{"n_layer": 8, "d_model": 320, "n_head": 5, "n_kv_head": 5, "head_dim": 64, "d_mlp": 640, "vocab_size": 31282, "activation": "swiglu", "norm": "rmsnorm", "norm_place": "pre", "norm_eps": 1e-05, "positions": "rope", "rope_base": 10000.0, "rope_fraction": 1.0, "qk_norm": true, "attn_scale": 0.125, "bias": "none", "tie_embeddings": false, "parallel_block": false, "init": "normal", "init_std_qkv": 0.024, "init_std_o": 0.0, "init_std_up": 0.024, "init_std_down": 0.0, "optimizer": "muon_variant", "lr": 0.00801, "lr_mult_o": 4.0, "lr_mult_down": 2.0, "beta1": 0.93, "lr_head": 0.0084, "warmup_steps": 0, "schedule": "cos", "final_lr_fraction": 0.0, "batch_tokens": 65536, "seq_len": 256, "doc_mask": true, "train_tokens": 481300000, "steps": 7345, "dataset": "wikipedia_en"}
MLP neurons of a small language model. Each row is named by its layer, matrix (gate and up: input weights) and neuron, and shows model dimensions 0-159. Each number is 500 + 40 x the weight over its row's rms, rounded and kept within 0 to 999. Numbers have three digits each. A neuron's up and down rows have the sign that makes its largest values positive.
A block is one neuron, or neurons of one layer that tend to fire together. After each block is what it responds to, as a language model described it from the Wikipedia text at the highest values.

L4.gate235:493507498510504459553511462460498512485472501497508480510426484528515524549511481492472478500500572441505569502520460474433508505573454491494493532516575431509464477432448510522567474559498456464508476444513536457479500349490471548502378493538512500515541435508472570456488471482522513519561516581484497548558450494536438528426458510501467481537455575585548572462513517553492530495523524547444474463495543579508445535508538564462508513533442495570555472520525546529546491524478475
L4.up235:490502488420555525542551508468523493518503467518494522494511463472486535486530499516489536510472514483503475505475514445451533519523502451567530477512530462514490473546524428450436530551499526432453406520566442584464479503506462500552500498490469545522524534497524499524432480555456515540557487508427421486480527484535580488530522513514434449504487506508599499561464506562540534477533444492538470559504513463511501446491503509432457551595504538491512549474481492580474509566483561
Responds to: Prepositions opening a sentence or clause, mostly At, In, For, With, By, often before "the", e.g. "At first", "For every 100 females", "born in"; also some mid-word fragments in names.

L3.gate127:462502515463505511466468490578504480508512474519481491548505476525519475548595501524460478516482495501531548528522460599473489498435488451535474586502547536526471488522519461489593509476488559525507438478496505529494577520498397517455525494633435538492491485435538489468507506492522448586575391482483522477506513524525568508468486514470440601486492546448534504490438458534470550487489512464442504502412506542443549559445480506494507491528543539588404438484446555499508564523556450
L3.up127:539436535511488486580552427569481450549453487499556566480510544582437491509462494465534501546473439516497515541482485472528524543494470456478459524510569416538518454522553506525540537529485502470442519527519503525473457520578448498549501548497509425484497459559461468503502427503506441454551494509414462500516450455484480502410504527500555500535461482497519502550432529487483474425485517480508468533504525481460505487525476527515547473512510502494512529471512482514392515488517526
L3.gate251:497432513501521581428578470489535514522503489581627458543550569501540512517533462491446458440476491549486506582525550533465504481435417433471447525559501464484488493469489498527502503493514476574479480478499498522488479487500539510484454489552443407483527448481498535477439552560454482635522497510520509534502523472472531539438491525558491585595552493515567507527475502447442490480477501501451523520505496504524482501501435446584479477439538534416443474499491453564539500528440489
L3.up251:484403585490425621439479502521426511499486454490563492538497478527440489477462480545511499524484508500516539517500510467547464550508473370497443585521522422458477468498521467502504524589561495525467502573468589513522484485494536480514464516506499506549556444480477541469471491537489476472522488584530533549457526488472521513430485530557452577514490508493531516528420483515446515488542510511475426478523477548474465482562503508528513444442525437478516477456481506564606489474555385
L3.gate286:464427530502503480511561451523382538435556429486494478512583538483494484554460494491515501534475530483450449516524491480565557557501495507491489546479531506491502534495415548556539459542573476518462463456501573507511541477433437567531421539629529448517460523544458484527415493493503515578476512457479535559541499508572548511497502454488497492494454454581435465457418463490538496508465486441519485505574454556512472562490507587561475552494466504479486494486439490464542444539513523
L3.up286:477504501504431488569508438481497505558468461456491468438454505561497428495430525545500475517526471514482492497548546491511457620470485528473499480505496511542463552555447537412541467538554498516492473477545580516538515481467490513523457491625453471447452554501518476535454486544488566524487511480449524458489506456541451529483522515509532449493461403487510510476478537541503537490441473461486529458517506585494440431494418513509579519480543491523487512468471506481526496460522528
L3.gate309:621539519483470501480478522509490527483418468570528517560526493486432548500533517500535501382413469536528543507503510440571504441507446436451510479452467537488487466460447441526474524466508438533512529472490510491498446484501487548541485528525496452489475464451539485516509584437532515543506453530549473490410524512539500495532477486529462542599571438528531470578512534499570511556447490517575550486535491539493474546473432541500515510496494497546561506365530471460588504502514416
L3.up309:583543473545438552524504486514461522473450481479517577486509512419565469463485530500591446503492457447520574526514482542476590509496451484458471518564520403577461521505509464531498426485530484513414540449529469489512524551468451476449529538478516480478483554434517482497518524510487533552414540463513461507514556501526480552506481499566459457553544489486504461491504502519528520472473478432486495574440515572472535435489464525543546440466521503460547434441433543501595469450414509
L3.gate331:537513489522447514417492482463513437435505444494502567534522485521529476508514451458544484469518512492446520520499551501448488396486509546515495453500440470498459578540480495502494524500498478535512483582517456540499444512508523554489457544511554469442545541552454534499495534514540460501470476545503476542477485507640483478495475466535545466458518528472425494512416487509532451458561510471485518465537562551459480478557490498429485489495546506386540518480421443580385531502550469
L3.up331:482418473532495486523484453466477470471463483538483509536540538447484468417563462494460447523462513525503524528539521434556433519548530568487505461500466473490493624513528500538539509493459498485539520474582500507542498456502484496522500505507578503487567516485452502490485472443531422528580469372537506524474562505497446499563465495449443472511521431476467434453400491487486466495458504529583462542484510470462474471533475527543554446475507481512452428443441464506469497489506513
L3.gate341:507434524503466572542486482536530541466495470527469535528533436529569510479458502483523483465513428545490502493460403565515447519533472520526550439522507462550569449490499524459469491556515471487492464457552465514509486544483496554522456471509521460516480483474496542539505578463510495523564558522520480467469455500630500521521490461533572506488417463464403499449419534521503512596488507514485546475419474454520455457547515493473534549488488494545504553470516475493485529558496481
L3.up341:509529480498517503518408559536434527478471480481523467597528464463521528516509448522531453454525427485531528493500471500481442594545530486431448489472579479476546511498458560541472450526529560463482523481471442456484528475460473504557506526488460532537517418475561499458464472486498515602516516520486499479517484536599522524500501457523516460469516543547491524447470498479475478490531540485445468489439521600423416570552524490439442528549504430491549471452479478561528488575502503
L3.gate354:477503494525509480487506524540458494508528449517501523494568452531489515494462467540492393421500449532528483503570444516462438524519485505548456532463540493435523555565487409477548510438540517539505476451506597511484465513503503504509457462472452530509500556526496571437521453520553524540421500435485493457490466472541520554438543480548485482462462514558459520440421506546552457503478465451588476459530488583507394395472485529475513427515544462496471552400498465554534558461472551
L3.up354:489529398499495534547448501449422524494462506461512492530457529493481583523415598488528451471460455500534502549581488471434532566505477401542557549440474460543442492559455472536469489431492481568471513444525533484459483479503421529495523504536543445481555522539507512471511477522519537595480458388474588486581516518482448520454466469517505492508491455541455521449478482592576509530544543481505541513490484511514401438509474459521467558409492517478519502497492490490523583460527525
L3.gate586:508514473468569469583455505455466450487417520521428524493475488471521473496534509609540482536517521493502533450455523457543460557503470474529502568497549498548561470432461498514554589456528452451437554528483448527478467463530510502425462458500434563474483480447574489497453565438541493462500468480465483484530519412492523528551435414521476491563544568506504438522544470525498459483526496481509526436519477526486461515415505504470516507547505470566512533539464465508491517495567471
L3.up586:436485443421464485509528455416512449535466497460501456504513509494488468542503471456469451448420468545481486465490498465462513509472468493506528493492538510524484485458484455497488523485509425511519431518579555457468489490465542424499467598485445573423472562410480480441483514488538554532512516537444492499516497479498515517560485475501605459529418478488391479425465499498508463503558546466532571463446512507500467473577516556500523490569486494501488472520454469506456446476523477
Responds to: The token "in"/"In", mostly sentence- or heading-initial before dates or "the" (In 1946, ==In the media); also in-prefixes (uninhabited) and time prepositions (to, until).

L4.gate144:546542522547511516500508504418552454500422539485518536488574624513521460481488516522448499531519540445483429472453521437556511506494444529475474542498488529494462421505492426558479468487524484500492500507488496518524528461457476537491465405512513489464477478542491526459484486538563449513518503512505550583492547482482444452530515497494530552451491498446465527441468522492486520459542427500518515508476471458497494500419462535461461489504476502483466499505556518493470489570512501
L4.up144:517479467568495523411529541452468520482511512500511463488452529431465516461498522547431533502547474498525424510568537515488500520516464508438483516443494486486548505523464478454538493515566457495546441466606490505537476486497480508494476482462513509514487538522516539497542432492487544547485430523485520501437437464509482494568550394514509564448488568525488451525445484482514483501522547460541465513564521444527568458480496501483492538474468483515442478490526467552515475404450545
Responds to: Tokens in sports results and stat tables, such as the away marker at, score pieces (–9, -4), table cells and numbers, and words like over, led, traded to.

L5.gate13:472479508502424547490511475421534498522499498563518452535546590501445557570500575510501541464504406560507436495469582520450542469423479472518460541492542478504435477465511507434525413533467574499477539535500486528488425483468534446463466519513493427496533465520557513425422484494466459552500494490510507497527527487466485505446542452547498495535472487452527530503487569529486508507567541427471482443483497492488517517537540539480527466518565516544461535448462550525495484466495429
L5.up13:446477491516496557476541502461512501520522478467519482510508507503477474471503458491493479484486469492542493557498586497429570550518444520531512494479468459572437490492599453533459508513504502529462528484506522469547533424491499431524531520436551545491495455440535555462459558493507508453435497487492485428512462465445450461435503506456469467510503528540522535482466541513471476552516517540516512466467503519496496429501530547479515541523490539485469484473497545473464467441456488
L5.gate51:511483494539497506533442463501483525495468493542563525480536518561487449519469559502482534461497435511532488433514573458512505493466511519544478485486479510511505538524419435509512490570476510486493496502461535494522452522491468467414549539503503450554581519545579512483484470444536561510431525528553505471511501542520503473506446533458508468523470547603491572424505469522543546433542562465486535500541517603440509536477574494523518495546418499499547539509443423528521565480495551
L5.up51:489532503523482523507457446456529505493533457454528529547560397494477427440456459543447558549519483485497519498425532456439435421507544473460509529508551539480510494522480530470562450555528534494499563547565548448507474496455532527553518581519483470487532528462485533457514489530532429460443417528430435538500451550502506553495452481475523451476561457580474578523480518530493491507482517413467533500526500536513511480469511489472512454513458453522515402534507511537490545415477454
L5.gate65:530424512468489593416455498473493540469594517581509478481478569495508482528454501493471421506498511562478512504537524420540499482494431468510343550512492470488483463499477421557458510556499497557481508520477534477513450476522463458525488543553458461504570421487441536439510547496531522527469510531451424538481464504463499499446481495480505529523494507505388508448477508593482516576532524452505493519504515544508479504542457529508496475423525492420556474487515490511543492529464404
L5.up65:508505503471539521508518486482475490492518500526502432449523455513603513486432537523516409504489534549586513502485542479525484590435454474520461578528554472541569472432531475501484495465496445552520463493461461501534484493480503416559473490507528496382546486410398521468552574510477531533473496483511510486521502474496491496459455488472425539517475480499423488587460471530516476509490481447504538572515494526490495491516423489545553546517543473472523534498453459507544491568534397
L5.gate124:519419463472488588498456532514522546520494451420471452482535494437472554490519520528443465516434530529467494499642532497513546509535486518420437464538489425518525559471474514500452476532538497493433416492505500455460530535450535538500423487494472456475456528472522513487503583552474526534518477529564474532443482507473420459469486551396511465487471477508500510506540443467536527471530529533457427479460471542563473583441555498494463520485514513519492499538497440510507501451514494
L5.up124:444526528451482539475527445509543504521593464403497500528490577489521502530475486499548488516517548528486464447549506450499511459381527480493499471476472560499564469525528500476477465529561551479527496460482523467503476503456519502585486526501481482506523505549564527523510482488572481448517481552545507529589496455576482543462511468453489528529470553578508514560480495526530522472479523446446540583503448555447530525509431527456516585477446472550434532492514518563500568447464413
L5.gate189:516564474548469411453510464522561493537439529506522490510559509385515405523432494485474524457520542464503487533513546566504522464530482430503496514507484460483537516564487476465470527514476510530511460513532535501428469517547503516501514540498504528557508502509470468472442481581523514561571521479493452561574490522553516422456475432483553514510561585506505504490494466460498495570525488556548520465468459429455513523460484563512486487557492486475480464526516473432547554503499516
L5.up189:591500501541519475474483439480481426400480466489491545515471526487519517506541542532546529539547517554531567504497450517504530535499556443450534529561521475463503482523513417497484526474518442445500492510438577507478524454447448545503444498524499499538465529427496518537503535522455514523445557472576485481530521564547474638484472503464487524511561469605526505563444556546463450466481503556409496424516505487478510543538487503492474451500531507532452501510523503601501475416521460
L5.gate263:447430531528479531507443481461489528490446490567502468532554437433530493512526544516559531479492458511467517535523509449433510510530515471496538466573511488499529445509421333525519550542504492555515521458553518543393520482568500499492521470515514526499487491521404447500551530438433530499532400488475506481521494526562490512439414535447494439474465473520460514571437435499466470471538565426544460439470511534492520534454495490552480567554542510550566572566525444583511518480466519
L5.up263:485490546557557504462510495417521506502481391477491478542457594498492486537505542467551518440544535519499508572510536507461442463592573479414525481533529541548460465501539513537470429422501473560508491457538553495514513552491497463507476468552522528483430491509566490552525452488489541437488430524517511476474450481509483535508489452448503577531475492469454491488503556450510519495541452494463567460603525547494496450549511471470567546475562536461546484473456469521545518475460510
L5.gate327:548508448461433564487512497531521519442416363441500454541504563472514541519490465473475510480495520489465488605513449470505512554584468475511496546469495475456471497493474470460454506498563511445478537492407553525512480471490460528495479522531594470525491472535526491526495494554488512530474552547558479477495467512565477512436571463462492493524529493457456467499469488533430559547452539484462510488491536478535536563562520470526486441478508501509443483501496463517531391480550477
L5.up327:533503461507539550558444453554546503470469480468475518482522484493534486433581595534501468489523447441497441529498498477511570548511530561463477481558569479434487501501427510544508544556435475498443441547444529472476476507497436522488487469461547524502535485536502507514462535495457558483498442493487426476626464445447518522462566496445579565388422534557521474515494530489519482458472506485428531505511538492538498508501505497418473502496476514481519482537452478502552499544517527
L5.gate335:505554499533482533484470474484488469529471450497513575556563396417555476470510513608496486438473524564561483566494510565553503585484529519492467528506537419500557499490510469419508550627454528469538577454505529426508540504505515456444466474502477467480495460513611433541553522474599504501511470504617438504534523515441458505491465509459459574529520468520462490495447547478434506518547477532510473510483552540533499526549506549556508449533475534507508453466502475493517463512541455
L5.up335:570515523492536441460470511439540405518496431539512451436455531528516534474437489504510466555459456530470538576465491538521557501483505477397502581487523507455469518578486544543574506522516543478523501488549536580579510460450487523500431476521511509494459486512411480511442507482556540535484485558513539479541489530527469493457424497461424544506446517509498495554522424544556501452547509517516517509516490515453524552512551500521491510556496502500514487457488545520565536490480459
Responds to: Prepositions or possessives opening a sentence's time or scope phrase, often after a period or line break, e.g. By 1905, In 2012, until her, For example.

L5.gate309:455544553543486496528459559516471485540431481496528539512486553519529461603449490476494454453510570455506465509508491493539444402498461446520547474517475502517494487487476463482471559479542451479485480475498491484543459492401532525539481480551459504521482526508498521513501486562527475472512450580498493543538478440492513424528574444466511507409562482493520501382509511533492510436539456469442481490527570438511527506596510532414510478504424518549401493462490491471509520422495556
L5.up309:432539477512471553507467509550462558519466475453528482504529517509420476499540464422511488403450504509517495457527534536517457473467466456463521549485477475508443560478445424478483489439542539422510544488548457471498450498429546446528519557505494479489561513506523473471488515499477486571546590487527475576509524507538498517443480489462464495469505534464515506528424479578526498531483530489465501492512509525529419549585552480421503500513485452458529465518511544481470454483446588
L5.gate331:526497537501489475552511529531543476529482515497589471549455540395527513563533572569407485505519455471512517486501496532506483488520466520449427474530530443551528496522518429510482498457492565517529489531525485536448489495458535475567449500578448535526486525412469553512503511516518486507502470591516520515493533498472528558491491489482518520534498447514506455459476446520564528490449559525473431535463550388457507514474487490503535561579564535516473495487509506545533479437481591
L5.up331:516483473529536494525475506438528493553486524498497400489443562408530504488528505472467485502531434478563430570508524444491437513493452429562451467440550542509538509402539459505562496509443503439417534466529569512456436496451527487535436529497491486497489495508493483524476423553457439490506473586472486551556477519475538481466503471482511520494455467502431509517528503494476521538489474471492465484546474524490564497513419518454482475539486479533482510534554558457521500476468447
L5.gate352:517525514507500547515494455431425520522538461474489459534491525400523515508548489499506523461499512485560460519562522474497513483489413462509509544553504495585502512504492472409496491476572495453554560603594576492447530474502497531562477382590444487441502495460531509523465520541456403511525506525516562495496518473553466401523503451470434544451534463569563421499484474502441452496512526444475448461603473457446499434492451582421434493527455497515480477477510575504542493547519470
L5.up352:530521483493478521550469484506456512483487513467454532501488495397441535490485510417540478474475501531587507516471515433497455457521432455487538471494537581561546469468534505453507455446500517428553530495471451527456520474493493524554476450491605480411467475512488546490526509479462544463548455505566497536480501466371482510465529519465549472479505523565442467522555504588521516517483551489471485561507509519536494524486469491575445476517479507526442436581489546519424461433413504
L5.gate376:507566531452520510485459497491426473454572501554540486552478532514520519513553421487466488451458472530510433513517486499442554453503474553483497461485556476508594485485506497552482451530459454515522528529504488559529553490531514594487446549534513501500489552493488517482566447492464467534517481505408447461471547523443519428601592567455507517517446581520499531453514531494601495491521487514565527437445436424528503471547507533471454474424515554506556500526547517497495492486447458
L5.up376:474549558502481501426460436438517456490500520550541453455464480547442499533532438451429541452564458518569365495474506554501414386510531489542536450422540490506552494428468467554505480477485508518499517479448518495568475518534512494505546502504526542509488488522523555509471478489503460495452455513450481505559500486455501454511412513501486514556499492416520502491511504490516496444512530570443558500447422416510547455541503531498399522429502519522509507546512499471503540504519489
L5.gate400:453431471554538518454493511518530485481461461488534553485483534501479522557519452490466463492534484540502477489513516409532432480491502499508466498493525497525548527512455544534487462519550563468456532414460593548526469457525445485522479497552534488502503476485533477518496499535474488491530507516506475445458508512431450448513449496505467559454523569511446450424427502428486424495554475535457501544531498460556432492539515471503488495469452538497584436430493464475499514477518495
L5.up400:435509547543532452578516516544556551495496526488512493429466499555506588445473468511531559416465504487501506542498530502476475497498597527497517511406506588491515526476481467517522538419527447504431547500489503510548607467491559528525494542504516506458441504482554511503604542566462518532500503526440532514460553426506498486485469434436521473519479593501517486538518510535521460473491443521520424521495454502457492526522451473409483514476546543486507498440514495458484499507449587
L5.gate479:539565543497510429489544504523480512485405587507465514534509468423486500547463457431540527422452499472439519540471562537510458469560464468554491539470498434470460470430490442510505598503528553426468465503553501539506574477511551556520476435508553495515465504482445522473525553487477501459485508477518522481484486483559435511565478389437450518532495478574501483554477531489511530539500522419472517468479531532405553462607449455487495475596452524508516499488523483495463569546475478
L5.up479:510571483594574422451483557481461578503452584443482461467489514566557477459524488539453501531525494456463446448469544516556536435428513510484492456463510528530448460458473453470451476466512534449430463512476497451516523453525574536510551469570554523435516502419483441498490538532521526470506513483581529445490526523489450461586506459425470495545580523444508405514575494477494488518464510509527466464526453451484459477501516533518494547477520507522475500525505568528549499498506500
L5.gate513:501531537531414514449466536447509504472499523425507362465493528473537447509512504519486478441523501477476415539551520422515449518484508488502503536508444553588468423480420509453437461427534530519515481482465517467466471493503592496464442467613459519484483523535450579466523506488502413578517496597563520462539473523477488511501460457470455451455488541523568448503489561510487538446521517540515499487577404483460450492547461530568439481564518493526578485444513524510477478488472502
L5.up513:538515577482529498495487503481440572500513512487474435459403482477526469496509565516504486444508515514455553482520451527477443599507473493530557492524455468572460489463454527473472565482495590476525579521492500483526484510485534491462532587516458472566525519505541591539510507481456451586435501526553503460526501488498527478447499482498527365478520509532478427464455514509485484461450456499471555560504414501427516508516480411556458461453530546503529502517430583479433463589483499
L5.gate601:485537503527474483495551530468497498492531486536523493551456520458486523510537489464480518496523500461531399504458546484416510532497424563523554568506526466482598479498553520497459538489499497501435483481493538432546505489499529612536384486477533446554515452450557475485487511532430513537500535570476476538624442501474449524576487439517540495503483460505498542512501583489464419572465479448469496413469486480454562442439449489493523478525539542506486508503497469424535522546490504
L5.up601:493550543502526535497491446487501508524462537499443432501495543531485564522404515590530464423498499436453454502553519504432502484540475455574535496434412512561543550467504489546483452466572489512467503513520532465497505428454466522445489514488491437448450478470551479482463485494488497485501426539492462513470458510468513541499507463475519484518512584491569539547547401513558508446522494515469482495569389459476458452517490484581613519441514490594533465424547491514432538460516443
Responds to: Tokens inside sports biographies, results and stats tables, such as played, runs, defeat, Total, table cells and per-game figures.

L3.gate73:484495543467527445527548463487557532516494483491525459518561506508506591460467449485495476492574564426418573492506494439468532420544543467471515427499509501519582486502494502540499524518531483534539544489512490473460521437503543478478456526522529543535469482530511473459524456490507503581461576522554455409493504502516535436469421465535542505536516451595498452454542508543531504563453463508465498466436497517503451515488537488494595487463464494485526504474516492492489509435506493
L3.up73:449532457445482440515485518479421547511530477475530464475530591400490471498499504488533502510425514452487489466550420425528488503564473502528490475538510538496474514438415414507446480472527461515533455507519490490460421483534461515548490469516487514447484521548460430449479480425435541522569466403609516484500472503465528506467521501427486508514512475567559523444442486482524508503452400451517448502587530447502467489492481508474557441568482522529473470510569476533483455479448468
L3.gate94:490506520570438450496520483444513526445480461477597467462476559531563560528479454513497517419514475551489469479473525485445489589441469401432436384459508493523532478483539490487514428475426447520462471467458538438529476486525546524470518452508516519417465491509487492457495510527485543536555465523519560582465505512555543496421491462577494511522513538479495484455509542523542475533417430460472461583482506551456512503544528525560522497436516482482480523437485571538498488554504493
L3.up94:575523490534450484483545438493564562498493540519551514528494505462519559543462585531539575484523530453493418464447504508499490571537500528469549410463545488560493459507441500470429459497506487528440491419515528491470509476515514530449448437533458536492422535529477483509461484533520546577529501465449485505466495525535540488516451565437466594591493541506456514460532521492447490470531462515534476540470508536516448465483495448441440508560545464522535526488549546519524436550578503
L3.gate158:497544480480491496521476507460555508528491484539483496495471503464489542500509475534539475517549520505540468462469544506517457475497411536509496541447559536504500451549452502499501539501504491515517480493553538509501449534443518479547528345531497509515507466521522540488529549458466492490542465515496497501501495511484548418520464412508526541509435500522467467481429521460589521446456490531472549552459414424493549488495575442497510498504449477467533492553582501546465495540511504
L3.up158:472492463489479496568457594482512506509488531464494474494441628474501479473552462572437507519472473494466484491515483448496478507473471482444529408533517602489483544518561448405463497518513499400447444405523539539541576517541519522517446497496445484524559509499495493501491567530525417491489425490457532566520455463504480490481526451542506499522426498554507501558452482563576489505519509447480444508513555494497482565498526556482442471578514509543543462551457548560477474555473559
L3.gate193:439485557507445514551520468483474484481446458568613606520466483466506508470508523564522442447485491506511459405480502479529514486495477498512430491476433520537521475498476473475511469481516512518478496536527484519504506501463531567480505517573546553551517494502421404488498501525561467495511485481538473533494454471503553469456444531587544504535463455494507463505502503496518410523505463444455523448511497469454507516460467442544569495461513511449519447546531558511566503540531491
L3.up193:505546601487467539475516461482475454453526530515541537533487537582447547497442506483520467525473493474494474476551482444542461483541454449539556418490464502522419567480495474512515387512502440492501506461516519438507543497509523527451542528508527473482513516496549498488406459504574439429515607540481534428539454486529460488530576468489550542495503494520433462411556543540481589528473534501499567434520472537543498444468553505495490487492530510494472486497548518400483486429546535
L3.gate201:513535522588485502523476515510388485508505459450503478528406501523525520512572497522496487491415432533537486489573466459507400509518478483507514547467485488518567529466531474420506558459494468472526461532538536528502500491491468551562449489536455481597518506556501482564468574476433419584524470535544476488456512495494453527427437520580427536498516552476514468557495536489512482481452484565440507445493434522570516508527470595520504526573534543411526546534500513476565533480536482
L3.up201:520499543440474461534531521476510498525406583460522448479512488545550510458511582466565483444496430525492504480485517485530532494557461550512499475484494560548533472489457551425502500485487457472437447499522536505495487495495456494432520504531494551567534477492503480558496545464529491496457508494524540545488472468469467475434350520547557486486437483402464457532505476556497478438468526553482515483456428478589479493499538537525503498516490526509481518503561501484547487488507473
L3.gate246:531531441430478501531451481444494481501654477513531476571556564514564558461471521523540457529452602532532475565478509420486490542431455569496549466484511558427458523531511490474448463502466544459478507458511526520457501525494522522520545494498530508478472511514515496446510481485507549535568548593489530518501525519528531490499495508512472483483446528486481480562516443522483572508514460491521535497529579470498553487440554543497531507501548548526474520534540585535486416430556475
L3.up246:443516467457531501478471455512475526499486443511470510461518538381451458455537560533477534500462538439502578467440541456543521505479520416485489526522505468600494468462497490526512581512502541525441490554503443523503463476366523494496476483503470536527560520530520472472494498495551510484493496497532491558497452453486479447498449538472536472498563480532503556422462479495504580520533516471567468486507565498519465514464464468445544528547487606485481469514502480557413535529525503
L3.gate272:510422509487505465593527470512551493444483457505518533503505527491529488576480473578559497475449515545464457568501487462456467480533517513471482465425466499513471468402503506485468473531449525539472491471481459533550553576525515489483506596594457512484461536550483466560508512490509462495537485576525451493562479559529468463516489452489567519548600509482509532403532466491536441552469465431473465473572484476526531470483542452455550460567467477482512483459447521505508539511489483
L3.up272:443495428491484521491527500479576498512457535581595497543388535515515537515470506504521465462498497451497466490489468484509451526585412549542611488496536484481469526530517421523484545529543438500557437484481503541437517477491539505478449532552477517487445473545539412474516508414475457494498526517546556508485468494580483501543500496499554553520486520476444537435466393553474527529544429445533517485477527489493505443485572432560532526542508530424451451503485518545470489545492459
L3.gate479:508519540533433479511538446454497485509484488484452364525463491471549544460477459555468439523486595516549462484498507542479556486506480497490464581439499495516551497451520466449536474467513530431424461455463537536468446496496460515503449430485524488522527512454422414501566555513501473555511463511479474545502406457510483526533474568448468536567561421484492445506531507477478549559478487518506479479447471438533516482477484552493485508552466512455440475452468445476535538487502503
L3.up479:559551471491509529499528474499484504457406528489458478538446492475531548456460524536461487541487482506527498469563531491515554481520479427513433503491492490554541455446573542418510505530475465518497506475466519518531525466515480415549456529476490527465514470515454483476479489475534558597412507588502486525532522448528519495490514456564485508475479446570529490467495503460407549505429465522440518490500487414524439493563480503518490436549457500439478559538466503563494495437474458
Responds to: Prepositions and linkers inside set factual phrases, mainly census demographics ("were of German", "from 25 to 44") and name phrases like "College of", "temple in".